Weights of a small transformer language model.
Architecture: RMSNorm before each block, normalized queries and keys.
Training: a variant of Muon for these matrices, 278M tokens, 4242 steps.
MLP neurons of a small language model. Each row is named by its layer, matrix (gate and up: input weights; down: output weights) and neuron, and shows model dimensions 80-207. Each number is 500 + 25 x the weight over its row's rms, rounded and kept within 0 to 999. Numbers have three digits each. A neuron's up and down rows have the sign that makes its largest values positive.
After each neuron's rows, "fires on" lists the tokens most often at its 100 highest values on Wikipedia text that the model never trained on; "fires after" lists the tokens most often just before its 100 highest values on Wikipedia text that the model never trained on.

L2.gate27:473505478481506479531514523495524454517487519506482451503517471467506514506467508515483509519489516494490484477532496469523517465498470492499450478506526554519503477504548527479511455446509548478503504513465510474526470488507519510539544473474482544514483485500502476465499476541511493511514485507503486499481515550466506499488533505491488523509517489539472479528493526515522497505499
L2.up27:519468519477531557493558508513506474527508490449512518479496496474518476485494511476487446508512506557490497503518466485509472503475494460540435487515485533500483518504520467505475500462562507510513509507501513495498459493452527459512469486492534512514484515497508491494515500507500527514531485502484506479476459504487511498512482489472514498492528480510486528506503530477474503496524
L2.down27:471495516489519463440588541489496490534524482484507500458477493507503531505525492488536485486490450508537506492498481458527490513511528497498463528507544517463505558531494521534500478511498536479509476476514482466523498534488448528501482475488479490461512488521482473499465540492500506495507516508560469522501527524482526520502546441517483499497434504561545553521471505485513464479482
fires on: "V", "U", " to the", "M", " to", "T"
fires after: "===", "\n\n", "==", "oted", " (", "\n"

L3.gate18:494520478466529448489513484457522510480478471470512514522498514494519505494523473485501455462517480483493472471490515456547480507538485481527517511482544527502527470523486492519471482484550483494480480528477513471475499501513552508471507468503500483487506518493484533570492459462526473484526499460493543510477480463553440501469486486500482530531482483500490518515504512454458537488488
L3.up18:518495508456456497506485513468475485532506491484503465448475469530490490504474469492481487485477504555521516500501470522520499485477511537578500496531518493498505523496526490531461503538492479519530521478545486480563486506530516525489498468513551490508517505505480494523524517486517503499549494510461482518518506541501483485500531442491492503516527506523503487497472526493502512514500
L3.down18:531507478532452523532435514498473476532575465464542470491523517459510478459497515489503489499528503506496490494554462498527543555499507515527520474489511495450508532492491540518481477512499494510474499528525464531481507469499487532502508513480546540463515538503450468495488535504532444486484492506519513493490523579529520480518546512502483507543537523527484520492499516511530518488507
fires on: "ax", "on", "ost", "i", "r", "r."
fires after: " M", " D", "M", "D", " and M"

L3.gate264:498540435522468471546472532526505496493452441497525543517520513445489510494500455499445553556487490521489491472474487484501492477522481491511544508498455541505528491516495455479516503542498449506495543473444497496470492511494506526486524481508485453504497543477499455452532547515522457486517524519515490506451500473480482509495486508456462517504495469470514529529520497493491467478496
L3.up264:491534483507490524488481530522534485514527511502500482495504526510525528510517485540511535498523477559521506493461531507465481465489444471505540486531490506500483499488501493502486462498471481511488531480500449474498511537473499525512484514558491489515483496472485444495506542525482540478464542501513506495491533520491524495505489508528490490557494448502495514543512488511514511506487
L3.down264:546468495516477488469465518510498509472486473491496522482477491517496491452450487476534492488488482498539453497500495500485476499461504496500539493488498455519508525489520521503504519510489480502495525479465456520521506474515470546547502491537547500457476517549493537504440479526500480481529478491477473499425487516487475485502517478484504473480494503473525488502520508494481469515532
fires on: "===", "ae", "ate", " comp", "de", "ade"
fires after: "\n\n", " arch", "\n", " sub", " g"

L2.gate220:491488487485505496486537455511495525491514488473432457459492535534488500485492507501533507515529494526514556457530504489529576494481485499482489497483549517486516466536519446483473495476506506464505490507489510450536478497521487475483542494503481483500484537493501534519484440477493483517504448515467517510463475489508522519501503493496498533434491455522492536468548444479511491528498
L2.up220:488477584479510487496497518533468501500471532482520500547533466478507523527466485505502498486504488505519513485548536503516494492468523472572471511477485537487508500520511546526488477480522567529505518480500440476515505460537510477508538464522510515525485488469497465531542514532478530474524472542472481506509494476464499498518460556527510490497492516441495480503498503507492498517502
L2.down220:474516521493472534545484513545467484537462497443492453527489571500479459505526477477428511486455505543524479495497517519494507543500455549488461489486509472524518500492477507456472501464511429518492485494466483482534525488499492482491474505508485525485539488471487498480486512533476490495504496497495478512455488532521524486500482529500524544555515459489513469502514524476502452526484
fires on: "od", "u", "ong", "ore", "ax", "il"
fires after: " M", "m", " and M", "M", " Em", " Am"

L3.gate183:500492520508519471487463522514533511509502503482505468513474539476524478490523505504485475474449511486504487529491439506465495499504511554516496475517463510485509501533515495493466472483550491539502526501524495488515449475495513424474534513462503501526484469462499482504519506528550507500517520459490491436469522447516540480534484495489476487478496441507535504498522510497436500526515
L3.up183:495528473490491497475436524489513547524519486514529497500474526474540467495494492499514490500510500518555517514470465502481497513510524558490466484547481497474528487525452465529508505492525502515475500502497487478496454501487491452488516531464504497539491449500542504521513506512557499521510503457516473479454514476516522463491466492517493504468499515528544509480531492534468499494465
L3.down183:491471506508503549511472472479510509522499496485479498491498490509488527458470497488498528479556512482472497504464510468505530500511513480479508544443485494476479499514534443503504485525474517502519515460481467548516514524497550478543507462485493508531456483512491495509485522473472480542448516497473513534491522441491479474502499494493509489488479496499454510480498523456469517495521
fires on: ".", " |  |", "  -", ")"
fires after: "2", "3", "\n", "1", "4"

L2.gate65:514495468587525548540470511505497513526515474503518489485507508485460507475502469505475519514528521479543472494437534509564489507533495471517462508504471450492456480482501487462482510483490490480488479529492506497452527550454480491508502488523495481488482509494536520469520498483503473506536484496522484489483473502504476530491510531475457488512509470477539496477490507517487492534481
L2.up65:463467523521512484489477422556502473513484491493532493489467511466507467504504524450490519499476566503523563489462544497512542504509466537500488498534511534488483529517518498521535579518485476454485476516502473450455510522501527535479524475518503522479514492479535488510527498532528503537530484473508500536537517478516520528554532499507478503493492476512536527451500474492476467487518
L2.down65:509515504447503501499558524467447455509505507500486559507507484498504531504521475498527491482516489504501508510476539498485529503487493414486520547479467516512508478472458538512512485496492492479561497492526482504479492500499432540508505518518503467472492527505514476524528508533480490527468515466546537526514525546519475517475489500448522498503482500486500520499483463544496534526495
fires on: "us", "a", "ship", "b"
fires after: " s", " h", " S", "us", " Town"

L8.gate118:446481534508519472482502471514498521457486452473511484510515489511509488504499469501515495497485452453492498500450531505544511465535480519473519562500555495533516494476536506482524532495516501491461515486520545518522487480519558523538499480470469581513518477484482528460526490493511524518505493502481531473487507523489477496530475503488499456497514478528511485472484482504522488504527
L8.up118:456488530516494462519531511501500512501516488474485512504506516480524485498462485472525522514443532506506506522556487479482508454510489479535474500478468455484483483509497534486515503486486484530538527517525487509483493494467514426508546552462492512519456517511487504489461519532522484483495495549540539501501548512523506493517534496451511521506517467523559443486488489491516550501477
L8.down118:499493526492506506498558513478542524468494459535495504512477459487488482501484507519501531486526511458470495509526474541505479527489504503469462504488511488490496513527552497474465501512550499472537482513529534436478455538527491483540518483543547497537519531445540461473484486481536491494494501493558506490481496522505476506489494534510529445528481536477498516523503521504492472514481
fires on: "| ", "O", "\n", "===", "U"
fires after: "\n", "\n\n", "==", "| "

L2.gate305:453530527533488464507495521554528508483508498516466489518507535501482565512496453516578495492481519500454521508465481512532548466506536527500518491512528515499503482501512483524482459512477497475464497529513533498512511513536505493501505497468466508523524515474559470483495485478491523459550458539489491487525488512509486515516525467482501521508512512553509548446509529499526559469514
L2.up305:501523483502499512506496479503481501500493507460474508473527474496458520491486460498454533500530485495469453497489502519435503499532541523479451486503530488510521524450475539533487457503463540462500466546511518500519509513508515527488512490443518521496546492519525478476529538482521512458522502457454463505494507502501529535527487489489482497508514490485496530509534474495446472518490
L2.down305:498493496457506510500485549504513492483506488504485538470493491513531529488497488487516482499493498492466497489524490459500542512462454494512554501490456476461496429522505509467504470556500508513475482512522529483489505532481466495511478537531466466484452553519510516495491493521497507501489534523535479518485493534504521510497474510492513468427532515471533524471482495518507488507499
fires on: "ur", "ort", "ar", " Mar", "O"
fires after: " Sh", " sh", " m", " b", " h", " Q"

L2.gate679:504482512473507525518470516516451565515442507489504525489519536482543497459499498503505476507471475539491529534471489538543508477492503519536518483535472492506479471481517497529496503510509548506484505523508532568499497539509482464537478494477503557506499508500511521523457490464465475522499490482501504455461534494540498506497511484499485467530496480497452475489555514501469540469478
L2.up679:501492497522457502533476501523500498477515514507544464494484552499520498505531532491537509488505517499491517516483547480463480558494513524466476474516452470479513504485512476503454500521513492507464524534501496553519491531452498481514506493490482491496524500449499532493531547501543514491544515501511497523529464464516495554480513486480493484541489505472482499483510522510510483530486
L2.down679:495521521490508506491502520482520509540465486543521521490502526485480469493523504442518507524461530480508509493491523521524510510454499484530451473485451514472495480511499484535499495499469468510473476489477550531503447495506489518516481461516478532455549468434500514508513545489474495496480490508460448509495498485471493487474512473477523507497525493505499483527538469467523543504502
fires on: "-", " n", "m", ".", "ous"
fires after: "\n", "\\", "2", "a", "i", "1"

L2.gate153:512499502494507516517529528487494509522535458498529464502469486467497446489475494500487530508540503540551496466467521499471494501498463494518488492490551550492458466511507489474492496489486479524519505511479471493505492508515474485512487450509500488494496528474509491531496437546463520527539500477479510491529483508523518506524501479539525489483536501531489560510483569490495535477524
L2.up153:533541472528534492495531468505520527519484551501498476538510465469551507538530521529502492505522512478521480484509483459516488495465461508476493479509508497471468473495482476506483484525485511508480508477473538518537478453482508524480495468498528494514511472505476503511483490505514537434475460508518520500460465461488529482483490492536523521525468501476483483521504478498473461544530
L2.down153:481471492500521516513498537527553505458491479496541529490509538534469492498469518512487495510483540520527550520541481507490471533509491515543493465495478504500514467526501549448500528506480547501532491493540543525480475495514473482528506502458464543475445452483486505491486485509495532540485505531523449447468519561511490490504459485507519507508518500522512475515430514525512484479506
fires on: "\n\n", "=", " He", "\""
fires after: ".", "\n\n"

L2.gate529:492498495540517460489529501461494489448527447496497524536538480533511531563480447524518470516502471488471565486481498487488511494484504518480479469487540481506484466465522481525516489463532453512507513484526486517517494479525493504462549510517495495523482500517474499512455537447480527510471499476527495546506493516508531488495515462514511499520481525464515493493496474476480524479500
L2.up529:506516547504474493504534479434519495465527517512531519530490514514488516528524494528488520485517483521531519515478505498534508501505513511523489517485499467501493551512505491513505486475520485505553522515481495517518481503519484555488469438509493501526500499511471489536507499518477485502460509490476506542498516433492543529499498495513467504480516514511524519498497487461500464476541
L2.down529:536483434556509507521565503504470542504461483491498529502542441507520520508502515496481452528522526495458504503514483489528490444490525507500546490468487485501484492501509488511469509531512510500532505523496483458511476532494484491554520472496526478499525468541466505534495498511507547480518521522486489526480488486475505456465546566490561474484497511509496515497449481482466413503504
fires on: "1", "2", "ure", "m."
fires after: "–", " ", "-", " met", ".", " un"

L2.gate149:499511554515526500499446494532496517481456488486483498462469469516500549493514458513524524519463496502543501490520522545483543485474484498468456508488515483519504483517540514477471547498465505503471494498504497499456516514522552499515552436494500534467477473525493499564483468518464486484497500534491462498518479493486543505525496491523493499527492512501503483498491497514545467506478
L2.up149:485477507503501500544511475516495499494513519492523461492471477524544527514469482537536497498545496457500480509502555524467526506488496531475500491509520482495500465539507515476473533514496504544470484484504492557444489507550557534487507481489511519500448540504492507567466506533490483477527548568480500525533515531497547498515462500517479505540451499498500486468473528486485473479513
L2.down149:485525484514504445475539512473519511502500474483578547454495500505553500467486496471586490472526514472513475471465532475466489532497504495491526491528492505474512472476468510470483506532490509504510515564516486471499518460515497509535569466514502488515509471545509533502503464504500480493505480473500496477502494496535490495505540499545501478551499517515535537511510518517455522435470
fires on: "\n\n"
fires after: ".", " |", " |  |", ")."

L2.gate561:478497500446462518499478418499480518483527457533509452537492547467505498502514475506507457525498479536528478451503448522474496501461475483550495515468511457502530470500494519530512469523508514480463482531501515447488518441473507496480473513474452498496495480518513477499498511510524529492543515524501499486461515504485494483504480527487510536514452500486491522501479479483509510513455
L2.up561:473499508488499511536469502504499529486484515520470521503531508490487529488482489517470438508541537488499491508481465503461497543518473493515525472497519492480506486487471465507500504488467492515531529518479485542477511516479481446526510467491533440492502473502471520497498514507497496493536486574480520481486483500525462489478494571478464514497466461503473493498454507521499521507496
L2.down561:502488424494468494527525508465500478493523525475473483527480497509521473468552491533460532482483496513529461524512475507507543503521504503484497491505492505480478499463497515492502534507522525505509499481527468486528518514462505479510481502517546503487487519485482466549503469496482423499453533565517564477480457507492513511496523468503508508516485478516443513490461499502529514478462
fires on: "est", "ale", "ind", "ore", "ister", "ales"
fires after: " M", " s", " m", "m", " | M", "M"

L2.gate614:507510445487497510514526504478494518473480491515486499488498514471484508495470507487480521497527476499530556514494516488489497521526477452539478510460490509489452493499502505528490504503503473477493496530507482467460523477488459489477486539493418494510494497488536484518502474532483439496497495476554525492469511480497530482500492503541482556519502481547516491513478531469500472538481
L2.up614:498481461533513521491492537477539479532475473492510515498476535487524508505526512494496478524493544517553490480502522471481496462501499495508510513498472536496520496544490492464501491454506459480503480508482497526494503508524536514520460473514514486467485499491464524520481483490518497551487491487492489501545492501521541508543523469493480528510498482470479541486504512453467507539513
L2.down614:496500480510517470457518500545488561502479497506533493477487530517546503505528493521510520520511544490513487504488497522435462505513498490510505517476482473501454470492522494453535506520526534506488502516491529510477534515490469495505471507485451460546487421482499548477482510532500475511475526528511505458502499552472533475520455485525461525489520490527534484505497506508487489500483
fires on: "\n\n", "In ", " In "
fires after: ".", "\n\n", "y.", ").", "s."

L3.gate574:461492503496464465499518516524496491480498458446515511530494533489489480475484490519481470486474508474514496547523504509519498517523473521554504517501514536502521518465512507510515547483474441489525493488491502482502451498543501489466455505475531531513501478517482547533472531508497490501444508497483504550521501487565506518532546529512504492532497501477499473550533511491490504509472
L3.up574:507488485511485456496473556466523490503480567455526511512454489495488497516526501499482508515467507532434496517510450477505509497514523456515486552486481488492479515522488468479475507491494511512495492472471526490466532470560512443504510470481478523517488537477527478518476508515500515505450499498482489507489479465518452506451548511527497486509498464532485500482545492489482507524509
L3.down574:480524498495464490514460530476521486464481438540450461522484492501545484451493508484505482528534524455511535544525557470558501479487484515447508491551474524517464461502466495540467495529515531482533484523521538517493503499470507527526479515520493486545547537509471497516506507526507469514482490487551509559478511501467527525427476490483517452485490551504496533479441476504499472476466
fires on: " father", "\"", "end", "er", " mother", " "
fires after: "\n", " her", " att", " sing", " th"

L2.gate562:472522480502509476526504462485516484483491533495501494479470451515533475502527491505488500520565509492504516466453454460563486465477503511507487543516486513529540500509529533511514509514509529487506500523489515478482515482457495518480470478475487509445480506531528500538490526496491499506488493486520516466469486480507494489487533500520480531547490478468533534512470545514481496521508
L2.up562:541479443484495506479511488500519489538462539467504491486498502500470521521526513492501473467514515494465518549517526486514466457482511500506499506483511531524451478420496467481506498507473497516477514513438478475504437482488501503477462529470512484514477543519459502472496489523472567499505517523465455518472509516513524516525535486501473474530510487520478517460541493511486517506495
L2.down562:504507493475508488496535506480512489487516487451521528527481556500477474473519494525453465478462480506443492481483501510538514478523527473450481528490479464471506497515487516541516508485486530520513481514509487510482480474479530540476483486504505493503471495512450486451474463475540480469525550479518515510511522494490530487509442519538455486518490512475476508504518500531469471512458
fires on: "10", "12", "14", "13", "1", "11"
fires after: " on ", " | ", "On ", " On ", " |  |  | ", " |  | "

L3.gate202:537434482461521481479483467472511496488512508501459468495497497516485471459467483512506511490510550526533492476508505490510509506489452570487494499496557549549462478480456476528527486488484468519554506503452499497535484504484552478475488522481465481483474534523490514486480532501500520491481478525454520480513459491462500508511495492490480527551534496493487520515539488512465515498533
L3.up202:467484521530491515510485460498534516495493499512530484497512478486483499503466509522452469509450526460496548453533493502486529545462497488522494527460504526520493510476499489469496509503522499492515540485442488514494510462533548493475482527527470468526504518522498484484509507475498481511538506509501514501497539531488464504501509482456486505436518574522506511498452522504470521514522
L3.down202:502507471473485521537519484497541514449536506479512536513508508533514509493461537531469497534482491532511489533506510484520493491468534482470513515505537471464561527502487541519520452479489480502522488523495525482512515543481495558516481494472494473546565470496507472532487474513481502445473485542454488466471465506518511490549489521495474507498470469485498486526514503522500503523490
fires on: "ic", "i", "ach", "et", "ed", "ent"
fires after: " m", " M", "M", "ass", " b", "nd"

L3.gate627:528558525443479489505498494516485532472475488486512502531512515545535478470536477461482525514475486518549482485505545470531522471502487454491497532519505491481518495471502459528483534505502469519549499467495490481488464511515474489453508513511504531507501531479504536479461463506497504471538518482509483495534536476511491493549493526465516514503514529496515465509489482492489500475515
L3.up627:529480521460508507478508482479465523482497526464534495488494483478541485475538530562481505519473473464529480474448487489514499511503480475505449503526495493496535460495514515479491495498519480499521486490558496499491493492493478538494480520511481512477492479493475519492495491473491532555468517502490546496506517497460466511494508485532511518498517487501496494508490447517528523501489
L3.down627:457469506509463500494505491524529492530521494542474507555544514495477540486502502499506492451486487497480474468458449512533449485472487469490490517502527465483488496494512498510527489493496479508486487503476515478500525478485512498477473516446473492502502513483493483544497524541545501467489500533525480475499489473530477517489543457534473532531482495488482479507504459509503504461539
fires on: "red", "ers", "o", "ow", "i", "ic"
fires after: " v", " V", " p", "v", "f", " c"

L2.gate318:506530496478492501513506510481531517507468532473524497526550521488483509533507529498521491499498529504464525495541505497515517502468493523518474481535526504528491467480514471516505485503475559487548479486487470486515508498544507503424488461493539468523464510469478518504495489494541479543487511533498499504468463508510512482517554541431496499487479472478489509492464494485476506521509
L2.up318:497547509480470523536528511495495519488489481503483445495501510476506552517423483469487509491563491527489476509467476485468507526465512480521553506474500543489487499541481524535483519529486502523525507570504491496495493494520503475483538470485508485515511526494533500512530526510539481516513452506467488502511534501529482481514488507538495494502529502546545495531505524485499537534496
L2.down318:515486532460494484491539487474495481470537476508507522543518519507512484500524493497454463480488468525501485506443536492497511478482481501488524522468511511521556505467490521515524486429527453530522517495511483506521504507517511527471468535506517527533491476451522461485493502507465483508499469558524521503469461536485467532539503501514498479512483515498477540515521514573489477469489
fires on: "er", "ort", "le", "ax", "ic", "ent"
fires after: " m", "m", " p", " and M", "M"

L6.gate488:468491510514522499490537520505516472536509494475486491552469480479495469504487518517485532483460491491503504511490521490501519495535499490467544505482518461520570523506505524482508466439464501496520471513523472491473515497513467484523447518530470546519496514532540501517505522477398533492511516495493549545495504562468508515513484508525472512511523501530516497489491523489451535517512
L6.up488:491499483513486483468530520471470455502507494515485490504479508488472451524458456480499498508528537542510496507535489489551541540484500508498531518524481482478500535470540504511452479486518506459529495559467488516512516491536496494523520488509458525537495493492507532479514534476447518533490521516468458485498545544477480525493556485526476476501536476506476521501514494485500528482519
L6.down488:513451515495530520486528508455523462515551482518477501539500443476522496544458500508569468539472528508513456494487499538532509529484503475443504477513509484453502495469475534533479463516458503490522491582499491488493506460486530557507497485523489519501502464518490491500500500503484523513496483475519511552457511478504527455495525485509439526492540517463474550474482535481495494536461
fires on: "1", "8", "5", "3", "6", "2"
fires after: "| ", " | ", " on ", "On ", " On "

L3.gate518:474483511504476540478472490534469482479538455545485514447527463486502515477525501490527504496507505500474551503528493484498498499478460509484468483510536472508523478474495484507508477525476507490457483484530502486539519529531555529509504462519511516484475477473539468473472481500511496479491479486495464496488475532495484509535472532481543522493522509483449513495521522497498517479542
L3.up518:475475512544480493468507526500457509493462496557488488488499476509529485537482495501520525552553495496469525482503523514493532492523501467510502470541504480514465502470563535499498493513469479472433501498518520478526505488503512532509498496516494507484531499507488478478506507499490477496501496543521505536525484513487534489522502511509501531527536509489505514507504524499501469466510
L3.down518:459478539438510508469501524483506518512499512536496540429507474507494495486483500459504542531510511455551498514501490478535522536484504487514470531471501503464442505513499483523488492469506504521532455493497508497478499447501467506467430480480484512471505492465484504474475495471483466526517492489504470487526528463467464538491515474547479503499543529468538455524496534511494548465530
fires on: "ip", "iver", "ir", " port", "oy", "ark"
fires after: " d", " D", " r", " b", " f"

L3.gate117:501545503521538539478540472505489465493488491503529506491481512524476472500483504445465518476496521443491454527530504497477485501514494492504462505467448511543503521500497460477519509486485490492500502516521504504492525478522521502529459491522482515480529563532486514480495503482489497548488480564519486522525525506519480481527527528527477472447502468503517462522463464438515495497499
L3.up117:533500502457494477490530519500508471462500515504547482470491519555511449529517463541500474508500459469510502483507528503556514474528509482511504484519524461475497500493514431468485523494491494514485495545495527492531487525516516513509508459470520526499500489525504481485483509495482522497496475484525474501516528500493486479493496528476456510480544457486505501522505450462487453526516
L3.down117:560489510450478487479461458461490417475478504484480534506515486526487490484501535526490498458477497487543495516512469541507519501485437479516486465491545484524520530492544484449522523528508480480509517548513471516488494485514504496515486510519439466538502480515468513468466523507496493536515487541497523536512520465509505516509528492494505495465496493500513513508430491481510465513509
fires on: "ul", "st", "end", "em", "im", "ough"
fires after: " en", " sc", "che", " sp", " co", " cr"

L2.gate186:486459551492493509547498542507478533515480472490480490526528473477510539478510499492536482519490471502503550501457533498491536518514440490509536453496539517472520522482457506506508499498551506467494487515476494492508505499468532487484557506483489519503521499498549489512526526505524497519474483499458547507467477503546548509503505514453518486467491483549540478436519495486536486489528
L2.up186:485494592508506506502486498499509498523466466489475450537542505513426523477483501490471484533472465512520566525503503498475562461498454487493445504523502484468444491520468504536466469444510526473488488524515487519465501503488511476490522491493467501513507437494487519502511509467476517523466493497473504489496469506502523509508526481505515513529499439556483488503498516525504492521502
L2.down186:514474511513465510484529515476489531499534506512501526532455505523457500523506484472498444497501519463489530477505508464470520479463486467483529503462560527466497539490485513483501558498501516473485457484477488493468521538481510526496508496470535503491511464470505512522461507505514459535478478519546467528511498496507501487507512513522484487498480509525485477505509516475528505504472
fires on: "N", "G", "O", "T", "ous", "L"
fires after: "==", "===", " \"", "====", " | \"", " th"

L3.gate634:539484511489545503525483487480481503463521476493497469481488543481493480489486529505498440485533515532554484534509521505522474512489464525500490504516470463506505510524522461505501514446493530492534513499479499494488476480536472492481516446471512521468496502521497504530494447486477540524498498541471511478482459526494541483510526504475512500501493485514536501501493466482430492522475
L3.up634:526480512529492508513482482496514503525517512494495494496472483445486508531495469510496407509556519502516518508542474505477509473494511490466486528507465452443514510510479496509468507486475471444444536485479488518504481514540497522479494474492462533500486475503494491493519439475521532502503540529485526484546500518509537524506519506518485488475514541482516521465521485470492505513492
L3.down634:491524524502521513491498519490532481482482499499503487522535476510490526485475494475506509511499484508496511502506452448505466483477484472508538486516484533552494487513479482463505581485482531458513502493478465499487519457472494485481493492567512502447460462484496511507441472500540537500532494535530505490510489469482527486559473485517484535468473512521528520475480506519495481552461
fires on: "\n\n", "\n", "\""
fires after: ".", "es."

L2.gate625:491489487507476464507493531500524470483540499501474459499492505491487495463492505495450523485468483562483517504473532444495471511490540465516488461500507484489506535527517480506495495506464508449537489473467445547464514468536539493491512494480494491524470513507500513507493486511493540488520449539458438499520518497482505510477524508494520500491487491507516527481482550537514522502525
L2.up625:507477510469513504512493488492518514481500534508483455503478472498500493520512488549494464515487484508493472500483499488479536511476499480539504531502528515522519520526520519506514515479547469519481520517450459544490521469505492506447488514477511492497495499515562555469517492497488512503529476523523525473483535494467472529464429494560497522499514503482442482547517533481478501503519
L2.down625:459542543493491444420499520519512482505507514512496508502496481469474540454512544481488470517540488513506520472526543502456482476478522499547537533466521501464490531511508515525501488515469535488528508513475503554480516503495494513474557508502482491521508493449470482466498497535498458519503497516471489487492535460478436504517497499497517455520489516520544511463494508518499500512509
fires on: "===", " most", ";", " family"
fires after: "\n\n", " ", " in the"

L2.gate239:519523498482538453550508544499492462552513518491525489503482501511546526498538494463472507471514496486549467515507476530493482487536493502452506497513510502515495538519512540519537503482508475501477513470508509428491516517485509476502520464446485460478463466478521572539464491485508524477524507501502526507488495475473522543524472500529568463439488529489424517535482506487496483489516
L2.up239:512538468501578532495552469535516546544540491466526493479505498537477516483506485503538520486442503483551517509537531492477512458504482506534489500507503513494505531506503470522498493461480540550488467472497514495476454530525503524526478489498501475465498444556509484497501479510511558507532493521502465502509491528497566510534499484471528522541526512498497480499498525489467480509529
L2.down239:494499481491492485523462524493531491506518508482509467500492562527470500490523509517471449478554481496501493504484439503494484494477503489473523494546502505520498462506495525501488460469480501465510509500534506555541504456495482509460505519484519508501512553486510537485510481514493447494460521514518501494495527456507538471485517505490485528484524485499566495509563482507542512511465
fires on: "at", "ad", "hed", "o", "and", "en"
fires after: " sc", " st", " St", " Sc", "St", " gr"

L2.gate462:520522481524480483496497534490512478492459497481531548513520469499487499489525498542553469514515491544493509486542472474483445485469476454532485525495542512510476475483506494545526454464579460529545498500510494496449525501515508496486461488493524496517512505518500510555522535482521479512439517483517521510485485513555525497476504471492466512486506515509476498471487471527498508466513
L2.up462:501451471532494524471498476517522507545487466500488442481518495501480503500497469518468514499515486528524533519525533459480483546485476491508518506521484517457494516489491455523506466429477457537538528526528523476485460517455477457497477502492485495487492445490511507486528463526489487524541503519544510518490565552541505483511431544500506512506491499469487477519503516514470476501502
L2.down462:523523471505474511510493498494446557486514525470513502508499503538526523510510529486485486488494545529502473509496534483511523499510506465522535512488482521471475491495550462471530489558534529504522504510475504485491538513516520519539503486465499466461559484549474493530470530538482482517525506501484520509459536491449478510509511503462530520503476495555501468474534521468522509474461
fires on: "ind", "one", "ittle", "r.", "r"
fires after: " M", " l", " m", "m", " L"

L3.gate522:500535542485467515522506460472538513536528471468521489515503546479506507529524500471501504453486501476471491493494485532498535464510497485513538470466520520534510548510473518493474511520460515522466500497461492475498478509498516478534492490483538503474465537508497530472532500516514478514530490467488516528460509508488542497472498521472539466463479484488480485457478501458539527487510
L3.up522:567461544500519499518508455477555575510535527476507494504492498480511516481515483495485462449550502496489455516521539508504473507518508496520514493508499499526492523529488496487501553485499501485477509540489452510509476515506500525485506462521541515493485523498460517482476503505461499503506482556483494511480489508506482472485556451488486481517491503499504522465469507456496470508505
L3.down522:516493500529490499479506520483485506453505488482505504453521483506544482523465480522522533493524477503490522526484484490453455479526538493520501532508486478511501503474478477450502497502503468508440516504493488515503474530475478526471510521475496488475533455505521486496521463470496462497492487512506441524505500493497522493519551498503516501458543490500473494516550513516515542541472
fires on: "ad", "or", "ac", "it"
fires after: " r", " St", " sc", " st", " Stev"

L2.gate209:469526526486454487455482538468507524511519528509464529487517500491544496489509525495425529531570477523503488524452501477453527483517519497528541490489437509462504501467508512504526523518508494476497552512461489512515504486509483528480518472498516464546462534513510502472544523535509467523488489512515476498457506465493504502505505472486466473484546516510502461497473470505479477446507
L2.up209:522492521511464505486505488531489481419503471452449437553459496529524496537502498512486512506487425469509534523528515521466523498521476472474497532498506488527530523487555520507502533497495513489505490517508494487471513503490491481481495473516523530502481504526463532525517485491508532450512473463539507464514481526507478539534470492529476518511543509492524504511518556580525528498533
L2.down209:454521529487515521444515529501465531495472521471461484487498478462517526499482477461497516490473483529502489477526488481465487460557526484485498525464475518538529520497526534492511516552525482505504549495466510500488506442509508523502532502466488499479516480541510502430512468480511502510504513495535430496447512471491483539463506549512478506504483509475510497452499493486460501503509
fires on: "==="
fires after: "\n\n", "\n"